{
  "num_attention_heads": 3,
  "num_key_value_heads": 3,
  "intermediate_size": 768,
  "norm": "layernorm",
  "qk_norm": false,
  "init_std_up": 0.0236,
  "learning_rate": 0.00251,
  "weight_decay": 0.13,
  "lr_head": 0.0074,
  "doc_mask": true,
  "dataset": "wikipedia_en"
}
MLP neurons of a small language model. Each row is named by its layer, matrix (up: input weights) and neuron, and shows model dimensions 80-175. Each number is 128 + 32 x the weight over its row's rms, rounded and kept within 0 to 255. Numbers have three digits each.
After each neuron's rows, "fires after" lists the tokens most often just before its 100 highest values on Wikipedia text that the model never trained on.

L9.up90:158110120142131140097096104136150157092111156114098164124168133093117171104155176102231141050136152117170024127155132058172129109139102151142156179198147145118164089135182162058136070134053102097105132175117150145095107096147155097067119064121129125124091136112168147115168099117104120121
fires after: " |", "=", "|"

L7.up381:130138095147130151113075098157112134144125122109145145100137183055145116113129159156168158127107157171116084167097099116142136179158092084163171174154060067077141113132120138116157134142108109113132139127121124112111152087212130113135144255108140100149145102093168151121174135150170136082
fires after: " /", " (", " on", " Add", ":"

L7.up688:100129117082111157123153123132066087140097104072106142079101152124117117159077163156176169131159141104141133126085120134169111119109100162171130176187151131106204097109172110092089112124128120164094134120120111093157177108210180110101125098103102200152168115117181129115181104141079188124
fires after: "|", " |", "."

L13.up494:127159120163114139076134183145156092139169134099099140151107102170104137144145161103160124088156145171163128105134150131106105092198170156105199112086104127127205154145183083095165103170105125093104110109099159137100169120145176156040142110085130147060118167100184132122238154136100159130
fires after: " a", " the", " 1", " e", " 2", " ("

L6.up415:127125109155063158101134099106087153171176090085102135187104105145119139122182152150101123131166145135126085084131097128131058149183092115089177142134152130141168080110131127150182121179061166110096138156115155150163162161140159127095198099096105141118104171060137097119121147148156114090
fires after: "\n", "\n\n", " ("

L12.up358:074107163119086205123152146121094104145126072143154150093138203118080132146126131143104138105091122143151127124119114125134123172132096109134199140175088135119169102143126199139150198159142071148203130138128102149105141104127107146099101127088075182127090172121163150164129136137068148119
fires after: "=", " of", " in", " active", ".", " known"

L10.up610:088155144186176156124096049113151119136138097097157161125152101143128155076096144183091156159147128080162119205168120141143119072112057172096173142125135052143088092120155065108122161172083172142102133136121139088124104139203078156156166087145135222127122147145126123114123116135128124121
fires after: ".", " .", "/", " ("

L6.up711:170153101134084188131142177119089107056134109106123168138156115120118131168104092195101168167130147166154101155127072096145109131143078119179078171177143148157177128146120174127086132107153102150121135160111121146119134131164132128145133088077128138121098143098172159091111176119105112195
fires after: ".", " was", "=", " |", "\n\n", " vac"

L12.up480:064190096117125157102108132095148124156154134134140115101207098189085131111122158196135165116134138160174099124113114152150036156098070151093132169114061135142133128115183137080156159123128169159160115125137145127124134105103130147145184051043111133074153132150130136164118131087135132129
fires after: "=", " un", " pos"

L12.up622:126112070103136120110133112145130107140109110153163132121171148125112168129213167135110110055164108124119100116117129145185112117151125128122122101130130073129139116100168151108129066080113159183125133115098157121115127124156105148120160205133196074139164159064148081135079147191163075139
fires after: " as", "-", " As", "mo", " he", " so"

L12.up140:104098163102155174099107099138114149138137102126166119146097082064100149123129123153097139119156114130124155160116133131124142190130113103141100081124171128145134059086160169119129136241102091184130154189133151081113132122132120155111138070127118135112136140105093089153136126167089165108
fires after: "′", "″", "  ", "v", " was", "x"

L14.up619:077251092168103143116123138110201181097072146119070121144115099131151154126166134165193147117112146103126122099146095176134200077115193067220161120173174127142169171083125151154136113185144183097133127074137133100111112125144105151096134065082135211073121160102126097120138107116110175146
fires after: " Cu", " di", " Di", "hi", "fe", " Gi"

L5.up697:150182059127094082107124188166099132090065158044089169085101113136118160104140174129139119088140172098114084139205188098145138165142154159139172131114043113115181095150122132055114126122127121166128152203116135141138123135123108145099169111090154187097059148147147121084136145123093137089
fires after: " the", " and", " a", " Tra"

L9.up253:201150147123165092105153126140109116138131164186176130170100098196085118077149101189151166173082065147134094149146192110124104129115062139127114089095124090205086154114154126140091155130209144160184144137090156151151113156142099156139147141145101143137156104150140143208101154153151101103
fires after: " to", " would", " not"

L10.up638:126106081115115130105144075156148113133160121131096091177075118108115173176161108143158157158093153080185081118133133178096122167131058113079101148121098064175135174156158163168124121121120159147110123177085170107121127102105122133132111070158097196142143095093131173110141138128165105155
fires after: " to", " He", " he", " would"

L13.up319:090151147116140172091110130136133097166111146142138111139185097109102130148077176152128087091186117095133116135111110220161062128096123183161124131100159115173115087094145052173112090159163176108161105127118153161150097137129116132074116139091106161062099113106157134113126191112127117171
fires after: " |", " .", "/", ".", " Apps"

L12.up312:158145136061161125112099148135143134105097135141124115090145150156105140133101192101153135084115117093233152102143091108133098087105095098170185131163170107146126098093113168129144108148166121138130126117110134186188143149173116168128086138169063127132142177131162125158119086129079183093
fires after: " of", " in"

L14.up242:099117137078136179124126103110143148074110140154136106119151079104098126133154160134151138095134107081190147125197139153166074085129060136099138084142162088162192118110181125115124113124112174131175134123109125117109121147137150143112128123145128201108119142087188042179168137137102165093
fires after: " as", " in", " \"", " to", " from"

L10.up734:145089108130125218128206112130187158076140093112103125094108131102123104160165140183124198120132131148134119099121099124149088074133146144121028089103138110123180143123127167124121098125144169158144139121123131094094160118150133112098120079076084175176128133100165094170110150097106152127
fires after: ".", ",", " also"

L16.up29:107121199054123162119109169164152084108074123103126138079126089131106117143162198136164123074145126123142124075169101128142070065190126163093141116129125182145181143134169194085120076166174122163141172125102133177124095110117172130143147165123114168085111147155167098115108117139126107108
fires after: ".", ",", " |", " and", "  ", " which"

L6.up762:141148158080156099120078101107123140130102142127117148113105174104112113112122108194191178121168116132167080099147123108134163149089086106124113167146179099137167109078147160131120158155095171140148141107126115087116126206120093127113142181135035138132108178090142118155172073140154131097
fires after: " of", " in", " to", " the", " U"

L7.up631:083144144131179068116095091153134102163149157113140151127129134113115139203152163135100167109072076076145139112153170089134077174082162094101158103137179142184139042106148134153172134151050138120089111141114166149111088185133112177135098104156168060096170107096144106116152074197066084155
fires after: " New", " the", " United", "."

L10.up392:141173062090187128083116145113146125152136155127152196120176158132097194134119193127139126068086110143120100111093167132152134121083137171117184115170116175116140113090165132051159118161163122107109137117104163161096125116091155164115156167121150132117125113088126151156201134148046130106
fires after: "\n\n", "E", "W", " St", "="

L10.up111:141198121102101138101083104121116124081127129156100120105155084172104133143159168101167147078136069145159130119155121142150103146141091105139187152169183181151147149072092129082124099194156059114159111117113148115042110081156145124068104166094115131111190133108229195074105096125150161149
fires after: "|", " Candidate", "  ", " $"

L9.up743:110128123126110120101140144131143123125150139083073114157155110188096164158133130113116159094135166084150078174158145120129100149123148106094171055143117137154135127127140115130135026093123124140080158148094128092116118120124177149107151141154131172110114196090166175142184112181156144131
fires after: " the", " a", ".", " The", " his"

L5.up27:131130172118097132120149193121098123084109159181158124139127186097109125121146100142163179134143069090110123086124149142139119129119102116193192116088129142143111128111163147134151080127144069134179131107114120114100133143158128137104127143173068175153087169119122112174118116115137140070
fires after: " in", " to", " of", " on", " from"

L16.up545:176113207065105138132154146118084071138105150094119133117179121064125124158151124162155139150118137164143078113078099203180116090133091132150135084149061172111133136111084122121158089176054086146161130161116134146087084111138057109119133106161125128125080139095137116164136112098116148049
fires after: "|", " in", " of", " received", " to"

L10.up216:142128122160136101107127111098128133115099124182178140145105098152106144111133122149160165178090169055164125125153154171132155097107065072102109170102142038117126127139110052075127105110098151144157139105099144110105106145201138151148179142147080138128134159120127151104093086048166109082
fires after: " to", " in"

L16.up97:157137134076167133117126111098131124157097220160107111172163155062119109148139083118112147089118111125172108140138088160180132146137132080115131089128128120144147117087134146118130075191063131162152102133090157114132103125150117137063207144039168126085136117106125164109122120159147128172
fires after: "-", " University", " of", " de"

L9.up280:150158161120121140075114175177118094107094115157147080122145164118081095095137127145108128117122090085111105150131157141154147158129102151146137117166159139154106129111090173135191152158131125124140121164077154143121127117164124139075130103110067204067149113080151092170113118109083157088
fires after: "  ", "″", " of", "/"

L6.up409:111139150111075147129146167141139112072156089095119137185087084112111155152170122124154134123158143098121125153116215058104079172116108161110164079198109151131155130111139133117107124132160145135154117170122122144148191121102139108077211077080108103106132160037136154212153151156092174129
fires after: "\n\n", "\n", ".", "="

L12.up185:092099094113170143104115119180110138174103140089116127117120134155110160119099196189150123094105113132132113142109107106153135112153088182083111124111179130210154097083144116071122090118122147128118124137100149101140128102122141153099155199114117132152137124156172102140127143119149178197
fires after: " as", " As", "As", "/"

L7.up556:130124115142173086124169110120097136088093194125181116150148036171120097150182140109104136162141121100127083119126164185162122103158070117075109104117133132128169109122136127133198094123118146123108113076108128115117144187138092132178150120200125205159123154178159145132138161115161152146
fires after: ",", " in", " of", " to", " for", " the"

L9.up203:122164135071153154129111115163111128109137137111172146140156118166121101170124127127153161159147130064142153105132134166136143067177063056153148173104157041106195051120136133100155162117150140149099121115095130124163077166149085167151101105133099125095137120115123103124122087039154111141
fires after: "In", " In", " in", " of"

L7.up605:141130132108098105109147135102127151144056103061108150130147095094112174165160152185162139188134094136170122127219100158137134112162107142215156132137117076118175068080160122081117146164087108120137138132083155120112107172143113140116165143161138150115136112129111123123163121144147135076
fires after: " in", ",", " of", " South", " U"

L5.up713:149148091108122153114161160174109102107123143093151144121134099198118116123170255136101114028147137112109135146162088133179076096148161167114132056108098120164148147134110094128119118134070084140098131116106125149109071097175098114161146208142124118129137090199141051099134150170121162101
fires after: ","

L11.up110:119146166089139120097152089089116160113143107075091091187113112114106181137192149119098130045150167151123136101130125099095077148185104124148153120108104180114165136058150156140191081123095141117145163098104145117132135159092150119105169120143067194114142119062183087132163149097147100086
fires after: "\n\n", "\n", " (", " \""

L14.up283:179198131110123183101114139110109119140009169111101143138123108179138171164124167119124131109119106072152145107181167120167143115159154130202126124122103105149188106126120084165147116124151108093116046139120162155109145156100171160056129108092127178123103110138152109123170103105059161109
fires after: " the", " in", " di", " Di", " a", " U"

L11.up472:144091121088164161130152111111217070089093049101069158085138121146111130116128147131191126075179170083127124131138099135132079081121124121157080121114099116142201117138226126121147049119141091162100125109126140100143163101115137121154128092142126168170135138124141139125109116188147113161
fires after: ",", " and"

L3.up224:105125150131157125103169101156091117122117107067138119120132176151124119089198167127091110154150129139098093067199167162131094106186111151091228106102038070116230100129193143135169087154132158069205113116124142195134124140124145121098197088108115153138153118045155054116141148092112159108
fires after: " \"", " (", "we"

L13.up216:178172099109124140097113077045151094127132136153148089096155035164090143180149112118143196080082200102128143146089134135079109114165129101131146128138098152138149122146117190162189158177133058187086114111092173102108111170129158171096114149119128162127158112089154148105103047129075149164
fires after: " the", " %", "|", "000"

L7.up313:153106100156166196117164170165205125099092124117151109145130161083073123137151127126072150136170120161167097126103164060105151177120115085094170145144203052124147185163137117176145222148084119119165110165106143131104156106155070144133111144149115105077113169096163156156121155165134160121
fires after: " on", " to", " in", " of", " from", " for"

L9.up752:093068136147089140108115134142130137098131100073130175099136136095118132152151132097082152042143128136124089116095161153165140143155086143183156115131154141121130098077140113107147155148131125122120159156144112108049107110145147006088163134116115130148113113126146108147131115136166148094
fires after: "-", "=", "|", "\n", " |"

L16.up515:101118149133095195124085133120174171168107185160097169096132082088066142153099176161109128125112157104154103070105195104106103079153105155147144178124111108168134158124151140112107114171150130134096123081098101092103139107186113136078140121095068215084121138118162088082090115067152144209
fires after: ",", " there", " resulted", " |"

L13.up79:127097099145166127091106115168203118131184162092089143126153109124074150133200141113126128080106176168158130109083153086133125137140114149134156122105106070144115057074192100058074203174120045120135143149105155104124128154152223133153094105151133092119080109145146164146111118116140139140
fires after: "′", ")", "  ", " s", " Yosh"

L7.up243:068147132105198175136137064184155067116115113103115136184159111130110078110183160098197121136168111160140119148194132166147108131097095156153196101145099089114125149099135183143109109157147109114100112088125121116148152202133074119168184193106128105128177069128127102164060106158157180117
fires after: " (", "-", " +", " O", " /", " –"